Weights of a small transformer language model.
Size: vocabulary 2048, 19.3M parameters.
Architecture: LayerNorm after each residual sum, learned positions, biases.
Training: 900M tokens, 3433 steps.
MLP neurons of a small language model. Each row is named by its layer, matrix (down: output weights) and neuron, and shows model dimensions 48-239. Each number is 128 + 24 x the weight over its row's rms, rounded and kept within 0 to 255. Numbers have three digits each.
After each neuron's rows, "fires before" lists the tokens most often just after its 100 highest values on Wikipedia text that the model never trained on.

L13.down542:172127147118111138142118151156110098165151131172095153148134139080126113126129136144152142125130132158108160101118158135110121136112129086106116114112143143177102125117130159099139134128077119156129129142104150171147140148154113132076119144119134158096095146118165141155121144121118082090082170113102121145094123104147109146094088118096114128136120125092140176149122095101112129149135116113164157104153150104100116130119111158108164107077096107148153103171129112134154163128126111125107120106097136099121125195144126145121153113136096147079110148047133147124124097178136117103
fires before: "\n", "ed", "===", "The", "ing", "In"

L13.down482:147149144144125106137131175089079140118117080129111126155103154114142134132093129116149130112131110112124103145106043116166135169114157145146114134146121172139130099134145149145183147156127088113100097130140157114128121078106175119128132122107131141149135136125117154100128149163128104101092133132112112162123149127123126141124087098156158141142134098128076150094162125114146128125150119146120134067124093129146133107142142105084123146154109121118125097070141151151146137114137149152169121129123168134150148111147104095108148138160101150174139123136113091118117146112187076120
fires before: "s", "ton", " "

L13.down1158:112112080165134178128173159140112116115111131100127110123086155119150095128133152133131131138141125133086148139095138150151166116133093136122094128180090106102141147136109114132085149085113126104121104135134174151083102110159105113140131136132146114123088113128171117162108081109154131150176110192132112142109130128152135083146132096162098121087133151143121100155126108106103095096116124135091129115146137108134093139131160131105110118110084142140116157101140140137153135161079130140101094128097119122125142125145173163112146137125164127121112138170103117123108167141113139104
fires before: "s", "==", "al", " of", "\n", ":"

L6.down379:110122160098155145111096119131145079170129148105116125117147137152081122118160112154133132153146141161152099096128155153145124152101121122151113127158094122111112126150142086104108116116154162141150091134138165149111118112131133112098158118123179121101071137116157129119171085161136081111086109077160155140136134095132133134137146147117114171120154119126101107144115100116116139126110121130125124094147131139097156130156121167139137190155159127130168183101143104110135109139105101109101142123163153141131151130115134133108164069082134127091119103149182144088093138110160143146
fires before: " |", ";", ".", " "

L8.down1285:120132069107185129142155126096155113141080111121091128118112154152081102155146141114148159156143130131129082074089116155115160123102157147160102153144118124130160111110119100135103061128138123144132170108095125107146110070112127138164094144124143096137133144142144173113146137116137119054141126114111169147096156080133075121114100140112147118163123091134123107104139129102132107141110129143135136107175138136138144093106168126130148107098117121134149117139170118123172092131153086159119088158141165155078117146142139107114135127102115093102140130153117155146101128105103153112
fires before: "-", "\n", "|"

L13.down589:126131136110080135095160130122098154129130130115125104146108128103136130102107100091127144084159146111110168090119168153167173084137143137125145135156138152124166157076149074126099132133115131136097124137093115132131141141111091153113134143107131161146135160120143079065168100140126147079135149133125163157114136119174147127104154117152143131121145105100112114136157116142123095128143151120126142115154111088126163173178134116140147089111121192072129109137131132138141205080143120153145116134100145115108143134151138097116133106113147118107136149116064140157110140116150101132
fires before: "|", " |", "\n", " ", "-"

L4.down1408:129087114116114137114132113116123122097088144188129103155116138107096138142137137126154129106099126103117157113130160111150154149137114094135161123115121100117171154138168124138095153132128119178144177115126096133107124103130121175133120132135151123110125106130115061105134142132115091115107148127083132071145155102132106150049137141096163103120149109153154195190122147113180136126100093115127120141086140097133144130159178127146119162112098149118112129092152171152143177109130104100137137168137131141092143102128085162130133192103140102118111109146135136176145132085129101123
fires before: "|", "-", "\n", ";"

L6.down932:154114124102141114091119144163088109162138171107135164141100126126098121148158124163100131117135128140117169107112136134131134137112101109090139131142152094125148137134144097151133109136167123182113138155117118113180097145106104144136123152112109171145149126155110119135172151176146155113127102160137158148136153130119111106171129103144098110143123162122122123135151133166111140064091076157162166150097105133112122145104125105140118149133126144140095149099150122103108153122119092137124076133132115142114133102142121076159137107110146148124117135132168174098125115123115112111
fires before: " |", "ne", "s", " ", "•", "==="

L13.down1353:113132091136161116112120121088134120120102098144126127152129135102080090153129108145103146102149140099148088146116092128166130126151113132146130128102131100105127133091120138120133155095118080120077158152124096125167098111148119165151114112151137109116141157141135112114119126138116159141125120161083139149125151122170132141131070171154143150119150096077162121096152127161175100140135146111120145137137124138107205152091109121106152152080172108103118116184092125109129080143165153136103135092107159131144138153088134097146103127108176136103111132118159091144145138125117115108
fires before: " |", "gue", "d", "gh", "ment"

L13.down1364:106118089151118146127096104123112132114107142124094149153133070115153130125138150138104126132142111180112132122164157204141107119160176130153143124140143091128111143107157092134129088120147142128114110139099090125132115126138062133120143120139109100195139142124114129129100114129129168117127151114137119119119127095108190121149103149179134091121103198089119132146124111162134109146137125151141126091171108143157148099149136112134132101074106137151162152090126155117097124162113141092097132036112147109158153145124161137118172121109092114126160110158117107146157157132140131086
fires before: "\n", " He", " a", " an", " In", " The"

L4.down809:121136151172150161111146141130134162160161114123106123171127123165105107086134138146158137129132136097146145133111163134154126171125130142152122112111087126094157151099127164161135137087124120084144138144135159121108109181104123150135102148092096151142131096108142141158081131116150131117123112108148159124110118106146073133129155134132115118111108090146118132097127113063133085134118129158193116147144140140089122080164159133114144169145149159119111127097123176145156097120117110111109106104155145143109133149116159145134154104121107094140137132137163136086111167120100103156
fires before: " |", ";", ".", " ", "ly"

L4.down145:123106095117112133144108142083109181094118177158188198171120116110136168140147142125165102110125139133134151115106118131134131118126114118157140127183140102147177134128127165170123157123115127129109086152122116140149147125120118127119185091106110115155096121106120140120111111099124140113099122049127136124072112146087105174093155132141131115118102128144144103155135128142103113089139138184153160156133103118099200095129105120087157113149123109087142153122107097137126094148098128127153149140111158123153168103151145163096148180109131075095115133102147117133119134118137132147
fires before: "\n", "ent", " It", " The", " He"

L8.down81:095123139135109103128137129120118107118104176129134159147112077133080124136070127108117097160173136099136159123131189123108157159131135093118133166100205138166170114119122145088104116147160134113178128097129074162149152114172108177124144117128129137126148117101090114152156086158138136110148117140134172122146126147147090119130130138198128162106102131116134150110126124121145114097089141158174159110119106116112123142120131117123112129092145118131107125172188127118147098144116191093109123113127133118128137137118087152150150086140123127128140125124095146122110149118108133112
fires before: " |", "\n", "s", " ", ","

L6.down1385:159142103131119139118137133067118122136128097179116096130082140137128129087140109143142094088118182135114145160142105165129103139137132116111183101134095132137125158118152143113170113129170100109097137172166151161146162157160139147102142131137088128127131098100161143120099085110080097132123137125127143091130203103193137132154128133143115145134144131094119111126120130097101106093094104131140095114137139138133120097103129149090141147101179098088143104129109128108130168080146110099105146090115127171131155111148138131173162119166140123141133137100112156135141154130152119119
fires before: " |", ";", "s"

L4.down1260:132138123123141144118118147126077169134162152135142149121119119103078113132127119134137184144099081144106114163144121154115148192162197109140146096106198126081151105074116119103168112135110112110136136136121119136117082155108119153090109120104097108117082122138110129156128137108098127121115152093162179140113130144087119130119137118123125120144133110150151149156177118146106133074100166125140127122129110131121115116136128143138087117154124130119125130151144114166170117111098115085090135149155156160120109130152127113115139123149110097110131151156144144145109094149139159099
fires before: "\n", " The", " In", " It", " He", " At"

L8.down580:139128138154112095137145145114100153117096136105107174124133114164173090154145167129117144110116165148112148157123118161148105121139132123170154091107176095117135112131096109127144174139153109106099098132104108150146147130103150110130136110135149111144127090132142110116121154128140102096206161095136122092153091131113119138088128164128095073132146101121100129179124128101105126158115151165126118098112114102151119135117160141146137120128145126130106091097185145104105105128076120150156074145091170141132120139130131166134157186141126134075117109204121093144142146125095123120
fires before: "\n", "s", "t", " of", "c", ","

L4.down622:108114094128141150134081143121114094169169142116122102131118095149140105130145151104157142128148118121108132142086151087109163121093135137121118149169138104138135129099158143149101122138088114101140110111154101129093117143131084135124115115132143082110143135157103153123143137098139141165129125134108145083089194109134126119117093115151151108117148126120108112170118130180148133160156141154160135139132133061149140085133132157088138110129136121107119125091114172111167131143144098123176104125148143093107129158157148117102121133107175121107142138163146120159133076139097070133
fires before: "\n", " The"

L6.down274:159121136167105128099143122118131089123141099144087114141152155123122174114172139164135100170151121173091128095118116120133149143138140125145108111105147091131107158108153094109173078150134157133084089147139111107146124134130148123130115137117154128158164139125113124114138116084110122074138114116128127160185124131151123117132117126133171153142131131099135087164111125107159110101149102103108148152130131131090094134128128159095106118103142128121175182169146186099131120140125090123119086130149166126091116150094127106101106110155107133107124132137155107118126130144167085123
fires before: "il", "t", "u", "tion", "s", "ff"

L4.down613:143150146170122109143103151144148136115132113129092148138111108144096108091097153095152156140151116145120112073105146078126119106100096130073113139127140141114131118129130150115125127170129126103161157122136149150116155106158106114112113131140156110130120154167094148169155104091157144093168161140116147155130091116120125116137100129133141151095138140153061143111110138152109119141118101131162109094103137163155185127150125132095128097109142106101115112117146123118162129148190105174125058068129153106067146153154134118114108114145126175134105124142110130116099105121118135111
fires before: "-", "\n", "="

L8.down852:075143139102092092112119125119113103130153112124134172134127126092112160126096132123137148118168142107166127148117107131154168109122080135133127128097103118131089139141072112135110134126158117116126124149133067155121178120089134132150104131131171093126134090114115167108110151095154137088124099105153080092173122112117155137133105148124092168154137121106123109123138122092127135124107113112121138173115127067135124135156114107124128137121179141092116170120113136131135132165174110132169162123124149166105144153130164094131109156166122116102114126142145159144154140136138131127
fires before: "s"

L13.down270:105121148133120125119129120134176139111154145124148102140094111116137103103066125137157177123135108148118129119122105106170135105132111119129137126120179125105115116148138152164136098175145140095112100132151125101090191147108165146160108159134132131087110150106133131157117192112148132113118153173084153164111168112124123083107121082101117156174126157079124134151095127123126139125104111151143106099151114143116117119149128129141118122115088114158134098149130122166105094113118129049117109126175128146100138126178126144155153113155076128148144139098125106132106176121103117136
fires before: " |", "ed", ";", "ing"

L6.down1426:152125118085112114143152127143166106139127112125201119155089170145157141080087064132138134141103115133157111118174143126114145161123095098169139108138102162131158168129127114118160130147116102127132107140107121131143154176124124136125112148158145156106195104147126109109102145091124136090150120112153142081148160151111128155136106141075114104140112154097121142120130085142119109160131130147125098162137112127147099146172158133098132133082175115063143156133117154106094135128151127164165100173151119096111109143121155157160116147145091162127139132114139103128171129116172128124
fires before: "s", " "

L13.down425:124118103131137144103135141089161106108135143091143106107123134088122140133133122172118082167163121125093124141123102182108088154142133099143113155128164157136137131139118129132114145164142114078107143110139110121179079138076115118141132127128137119128103141138130154123171160126117136123127152102099098148124112136106091137064145123136123161140108153108138165148132147122143096162094184074099131089161095105123129152135152103138147144134123137159142129133140154135129103168147144121121102133122150157122129130087125118104119167143105147110179166128108127127105171115137132134
fires before: "s", " of", "ed", "d", "ing", "se"

L6.down1409:130111092102170095134133095117074096138110102106120147148127139142146149117145123088132146135097133156169162126155120125124161149096131186117150133133131164155103194119102140119117148175107116103119152133124084127147081113104138138144134110110074104139154126145114165131151151145105150143121139098191148121136119114135108090127134107110143112173146134087114113110110131126108067136134108153175117115103117149142132145118154139106130164102172108130129108113071155124116103099126109147133108137099141139161128114145150165111152147118129096186160112133111093100117120147140173169
fires before: "s", "ed", "ve", "re"

L8.down220:128129126120180147108100140121106096143123125134102186096143096108117140123083184104151109122138122165138110138138175166126171153117135122135151148115124084110162124128119119175152100112109082159126115095112142120083113129141116096154145147117120069138101116135134124159117100098117119105119143117149155147125093102110144112097090123137164123097091125093115167129161138121114131094107091128085133109162123080093136109123139176160114111188128106112129115115145151160152154127093159094105125136088152103143181118162133111147123106122158085134144126118130099133122109173122113067
fires before: "\n", " The", " In", " It"

L13.down1310:124142160107133119096158126108081142121150140145116088116125158109127165104094107095131116128140159125098143113116148102129138172096123140152137103112104156078115142144142161142128121131169156117127160131125137153145128113191120151111140132151155169093144159128149144127137144098150125147135161112158107118124092091113117119133089139146127180130165121127130100158084149114134099131097121139110096112184143104170122162158201095120128127127100098164160106139142129124150085148156080130111132125105145131121087123115099183113126128113109145132134171148134114127095109140149088117
fires before: "ed", "d", "ing", "s", "ch", "ted"

L4.down1492:133120119100102098125142160126097129199146089139149099118120138148099128135122139142119144147096106136132076142062126142115083121128134088138103111156107133128079111148139095110176127110166171130130161146151179133145138104104167145111084077141116153088112119090125096115126134112094102105141105161101091122116120129128143124117100135129123092115157112156131137096095125127125160142106131145131132128142134086136104138145174173156149135103109152092171115110133136122154120145153150143146150110127178152120155158131086104130120165129152157093141133080124161151118171141141105133
fires before: " |", "d", "s", ";", " First"

L6.down1457:136117162162132172069130148128173110119151077102144138127155145118124110151136081124112118110130136119074127110107123166146147137095102074119127146169122112104107131129169098147120120105155138122120135144129166144091118177128119151156132187102116155143096142180087109129156162123144125099102095123122111148127127137141132121034108166139095113154123098096163119145134107119125164100115103138103105129128129100087158084157116136107116136157097133126111147154135113107116124146152103142095165133133111113146113149121144116140110138152120175152084150142132131112092125136117160120
fires before: " of", "ed", "ing", "ation", "at"